config.toml
n_layer = 8
d_model = 256
n_head = 8
n_kv_head = 8
head_dim = 32
d_mlp = 512
vocab_size = 8192
activation = "swiglu"
norm = "rmsnorm"
norm_place = "pre"
norm_eps = 1e-05
positions = "rope"
rope_base = 1000000.0
rope_fraction = 1.0
qk_norm = false
attn_scale = 0.177
bias = "none"
tie_embeddings = false
parallel_block = false
init = "uniform"
init_std_qkv = 0.0287
init_std_o = 0.00718
init_std_up = 0.0287
init_std_down = 0.00508
optimizer = "muon_variant"
lr = 0.00185
weight_decay = 0.1
lr_head = 0.00634
grad_clip = 0.5
warmup_steps = 200
schedule = "wsd"
decay_fraction = 1.0
decay_shape = "linear"
final_lr_fraction = 0.1
batch_tokens = 65536
seq_len = 256
doc_mask = true
train_tokens = 433700000
steps = 6618
dataset = "wikipedia_en"
MLP neurons of a small language model. Each row is named by its layer, matrix (gate and up: input weights) and neuron, and shows model dimensions 144-239. Each number is 200 + 40 x the weight over its row's rms, rounded and kept within 0 to 999. A neuron's up and down rows have the sign that makes its largest values positive.
After each neuron's rows, "fires on" lists the tokens most often at its 100 highest values on Wikipedia text that the model never trained on. A number after a token or word is its count.

L2.gate116,182,217,232,219,220,146,196,234,144,243,254,268,200,233,213,243,182,149,246,159,167,143,214,207,246,158,231,191,173,179,162,221,153,193,165,320,188,154,130,265,217,280,192,195,246,217,237,208,186,220,209,221,176,143,244,231,162,191,196,271,165,204,153,190,129,288,308,175,200,180,156,119,198,183,205,282,234,163,183,208,147,215,197,229,242,193,269,210,230,185,172,135,137,311,161,210
L2.up116,186,212,240,218,247,177,196,199,279,167,294,262,198,228,228,229,258,164,236,169,190,110,201,179,204,199,217,262,245,205,153,149,121,203,141,252,191,247,113,225,202,178,246,225,220,160,221,224,220,199,193,234,147,183,220,225,143,275,224,203,167,161,142,114,160,284,209,153,261,170,161,196,195,129,216,208,239,202,191,187,204,262,148,214,223,231,239,173,269,165,249,215,210,331,121,181
fires on: " ==" 61, "the" 20

L2.gate60,210,209,177,228,174,204,235,144,143,231,256,259,138,233,165,160,206,116,225,213,195,155,191,133,212,160,193,158,184,223,205,216,231,241,261,241,194,219,144,173,198,209,222,154,214,181,141,179,169,206,190,201,127,194,155,160,144,187,170,131,126,231,212,220,191,166,215,216,172,241,169,195,164,200,150,189,255,125,214,262,224,185,178,144,204,168,164,271,235,285,171,199,214,175,228,201
L2.up60,218,206,283,245,119,199,218,170,156,262,242,191,192,257,161,129,198,174,233,213,197,263,205,186,210,193,202,244,168,261,153,134,250,258,150,201,195,287,189,222,169,152,245,174,252,229,168,225,253,250,218,216,224,172,115,268,139,136,169,185,143,288,256,169,152,144,227,261,254,227,153,181,226,238,176,148,215,164,234,250,226,208,125,248,172,231,160,256,205,181,193,145,86,225,228,265
fires on: "s" 34, "e" 16, "-" 10, "te" 7, "ding" 6

L2.gate261,186,196,233,149,191,262,216,229,245,236,151,242,166,179,205,257,166,201,199,177,224,127,230,230,191,252,261,134,149,216,198,246,198,269,208,178,181,246,122,185,278,185,200,194,219,215,239,230,193,192,191,228,228,174,234,146,194,225,106,182,186,273,212,197,282,244,221,177,205,314,183,170,206,207,106,172,187,139,241,185,133,230,155,229,262,197,165,185,168,177,181,218,195,169,190,190
L2.up261,195,209,163,222,210,223,206,208,223,200,195,212,249,205,149,208,167,200,141,139,180,221,168,162,146,225,201,158,143,193,225,224,200,202,219,243,199,213,200,206,144,164,207,156,203,208,176,194,137,191,286,207,280,167,189,173,183,133,144,189,109,230,224,255,209,206,183,174,151,268,133,186,239,240,122,213,197,197,163,255,207,187,170,222,242,278,188,232,258,264,249,205,262,163,254,199
fires on: "cre" 16, "ing" 12, " Pu" 10, "ugh" 6, "ven" 4, "u" 4

L2.gate208,168,170,198,247,248,213,96,178,231,187,190,187,171,136,211,194,153,219,200,204,190,123,197,207,98,204,188,159,147,182,186,161,241,199,196,235,158,190,225,208,173,214,251,264,165,199,201,207,227,175,244,180,115,125,151,226,174,180,140,204,190,225,243,234,216,215,176,189,158,154,142,239,235,259,202,207,193,165,198,209,229,133,109,217,298,287,271,217,194,173,189,226,215,203,214,188
L2.up208,163,144,179,269,261,152,189,238,182,140,223,196,197,185,141,219,213,132,185,218,195,168,271,298,182,244,168,221,169,153,167,229,256,227,200,169,242,194,181,236,244,255,231,228,153,235,175,191,195,165,181,220,145,227,211,187,196,215,203,225,143,230,255,268,235,233,161,283,163,240,116,214,250,195,245,189,183,181,201,188,150,186,182,230,167,208,159,269,191,146,179,221,142,286,158,105
fires on: "." 33, "v" 5, "place" 5, " France" 4, "T" 4

L2.gate466,190,206,193,189,268,260,241,158,122,196,171,182,151,202,184,169,217,178,205,183,179,184,133,149,136,183,293,189,213,180,236,192,235,210,285,146,226,194,222,161,170,219,154,228,243,212,123,239,165,181,228,203,210,142,68,205,185,179,176,221,181,167,186,230,181,184,224,153,150,197,179,217,240,208,215,197,197,228,201,47,166,270,241,157,204,226,267,195,128,263,202,200,230,158,187,179
L2.up466,155,206,220,201,193,218,221,129,193,206,173,116,176,221,174,215,189,270,185,210,203,118,228,128,257,218,187,227,252,213,193,200,270,221,170,226,170,220,163,217,216,151,201,256,203,281,140,232,208,210,196,223,200,204,137,219,284,201,277,188,255,175,141,159,211,155,209,136,139,195,189,232,204,192,218,287,127,114,175,172,169,233,234,225,229,151,176,166,133,134,240,191,162,275,245,190
fires on: "t" 24, "f" 24, " be" 9, "cer" 6, " |" 5

L2.gate330,217,189,144,188,154,212,112,144,224,195,211,240,187,153,195,132,230,176,222,221,262,170,270,166,223,168,259,257,214,148,257,235,182,207,262,197,163,137,214,169,199,230,162,186,190,227,201,127,149,230,201,217,122,225,113,167,180,163,137,180,202,193,282,143,235,240,220,182,249,143,281,183,237,138,169,169,195,210,236,209,173,193,260,130,285,197,131,138,220,227,249,177,231,239,303,271
L2.up330,229,232,219,156,253,223,201,209,228,195,202,142,200,184,192,279,146,264,179,213,171,150,234,164,237,178,139,200,262,212,231,230,257,196,184,191,197,155,222,131,315,118,193,194,204,178,219,195,130,268,136,255,224,158,179,137,194,177,209,166,228,286,148,123,194,201,206,138,221,172,209,159,197,273,187,145,254,212,152,246,133,327,199,238,226,205,205,164,209,239,188,200,230,189,205,196
fires on: "es" 20, "e" 11, "pos" 10, "ed" 8, "lic" 6, " to" 6

L2.gate130,235,206,169,183,146,159,243,242,219,254,204,179,233,225,191,193,232,270,227,188,238,178,256,190,217,226,220,179,137,185,193,285,179,189,215,203,227,337,119,259,204,171,181,172,202,179,256,208,256,217,218,202,167,255,178,178,241,242,164,182,208,172,254,172,270,231,223,213,210,208,149,192,269,226,243,201,285,184,181,202,168,222,109,241,158,180,173,213,203,193,175,234,221,137,235,216
L2.up130,209,184,154,136,183,196,194,216,172,205,195,137,221,170,162,225,231,212,185,199,190,241,217,168,196,172,271,205,197,202,261,277,270,267,266,172,223,263,167,175,208,151,182,281,226,146,232,174,247,253,181,146,162,251,158,214,242,263,161,188,201,177,153,221,329,218,181,193,241,215,202,196,182,141,179,213,257,140,240,177,189,178,227,219,153,210,192,222,180,264,233,265,287,188,266,228
fires on: "9" 39, "or" 5, " name" 5, " refer" 4

L2.gate259,216,222,180,213,160,192,227,223,240,238,211,194,222,154,169,262,281,148,257,150,222,207,237,230,227,172,198,176,260,199,231,233,299,130,210,201,241,217,200,220,129,169,235,143,284,193,187,190,192,201,101,138,181,240,192,172,184,255,238,89,142,226,282,208,196,192,230,224,272,249,222,187,249,216,156,199,197,178,225,174,226,195,186,165,168,207,247,204,206,219,222,149,242,149,207,125
L2.up259,234,204,184,180,173,189,233,184,212,160,236,219,162,139,213,234,245,163,139,213,272,110,253,210,227,161,220,171,256,248,202,297,241,110,234,190,143,280,239,170,135,204,212,156,282,203,215,196,202,193,156,188,241,182,161,210,203,227,197,199,232,158,167,202,180,207,205,210,242,195,207,203,225,234,148,191,206,140,219,200,262,292,253,316,194,178,197,136,208,246,200,210,220,174,170,206
fires on: "y" 13, "et" 12, "der" 7, "le" 7, "and" 6, "š" 6

L2.gate155,265,249,193,210,176,144,186,233,157,227,229,142,167,218,244,191,209,275,233,221,223,137,245,170,160,237,197,245,243,162,222,252,158,274,192,211,256,169,231,224,124,249,225,206,224,166,180,111,204,160,170,165,164,226,222,171,178,209,281,223,159,149,214,155,285,223,218,197,136,234,146,175,270,217,181,247,111,189,174,173,248,221,186,194,211,255,210,206,207,191,142,141,225,221,191,219
L2.up155,191,220,216,223,214,206,99,264,213,190,209,255,214,233,281,178,220,186,179,179,204,219,275,257,216,174,143,195,239,225,169,188,155,275,212,155,242,248,168,224,201,268,199,286,187,161,193,207,195,211,235,234,198,222,169,191,154,134,243,189,149,239,233,151,168,201,213,202,215,256,211,197,116,204,242,322,174,194,268,181,156,243,249,228,193,204,155,220,228,167,217,216,196,188,273,320
fires on: "p" 29, "P" 20, " kg" 5, "G" 4

L2.gate82,221,244,177,127,154,234,168,126,245,184,218,239,189,147,318,172,178,236,246,179,202,237,197,140,187,206,215,177,192,267,219,168,192,159,222,211,185,202,200,199,211,186,201,138,254,224,224,122,158,152,245,244,197,196,192,145,185,199,182,213,265,211,207,167,123,205,153,217,239,230,267,183,170,228,195,186,232,182,242,231,193,201,232,231,215,157,246,164,196,246,176,170,93,232,225,205
L2.up82,244,206,199,208,148,166,269,216,199,226,220,212,250,224,179,162,173,185,258,150,204,206,193,217,213,221,247,221,154,156,230,225,228,293,209,157,201,147,279,169,176,194,191,188,184,151,202,137,93,255,161,223,202,171,193,204,218,204,195,154,189,170,204,211,237,286,232,176,152,221,305,140,198,184,237,166,243,159,216,117,250,189,167,172,227,194,157,131,249,198,230,184,199,201,237,192
fires on: "o" 22, ":" 10, "ian" 9, "s" 6, "ho" 5, "ja" 5

L2.gate487,141,168,235,170,184,210,223,212,161,180,164,194,173,272,234,201,226,155,188,221,294,225,217,220,217,152,190,190,173,231,154,175,168,179,185,264,221,209,207,214,296,201,223,157,203,268,349,159,257,129,187,169,173,226,153,155,153,204,258,176,168,234,112,182,149,168,151,209,255,240,239,166,206,212,231,229,243,252,259,248,179,196,160,174,123,167,156,233,167,179,189,190,198,229,148,190
L2.up487,234,134,221,204,177,276,208,217,171,144,211,169,168,224,233,280,202,255,200,104,189,175,201,281,242,188,235,197,274,247,146,186,244,229,190,159,238,259,154,214,180,233,119,152,241,233,206,198,237,108,249,166,195,180,184,183,209,219,208,185,187,223,141,136,182,202,117,234,265,252,231,210,173,232,206,232,232,186,244,272,218,173,173,227,159,227,205,201,188,203,212,267,173,179,163,141
fires on: "born" 35, "our" 9, "the" 8, "St" 4, "ing" 4, " the" 4

L2.gate198,234,154,244,224,239,183,209,195,157,219,231,291,159,135,243,126,159,217,235,190,272,277,225,170,123,225,236,198,231,208,149,183,209,205,247,158,164,186,91,215,239,165,200,135,303,230,241,221,195,214,132,97,170,157,160,199,245,183,170,249,197,214,222,237,198,172,256,209,156,251,87,229,181,194,230,244,228,254,156,219,218,173,194,177,199,215,208,152,198,178,221,161,196,206,182,187
L2.up198,251,157,230,190,219,307,186,149,171,253,211,283,228,198,191,164,206,167,156,215,249,182,191,164,135,175,237,137,197,255,177,143,183,188,197,123,207,169,175,178,277,164,144,159,247,237,183,198,156,123,133,217,251,143,202,210,260,183,202,198,194,217,235,237,201,185,199,202,135,180,142,200,108,199,187,172,244,194,229,235,110,236,202,185,185,191,193,178,166,245,199,242,182,184,212,176
fires on: "ly" 21, "a" 9, "de" 9, "le" 6, "lay" 6, "ri" 5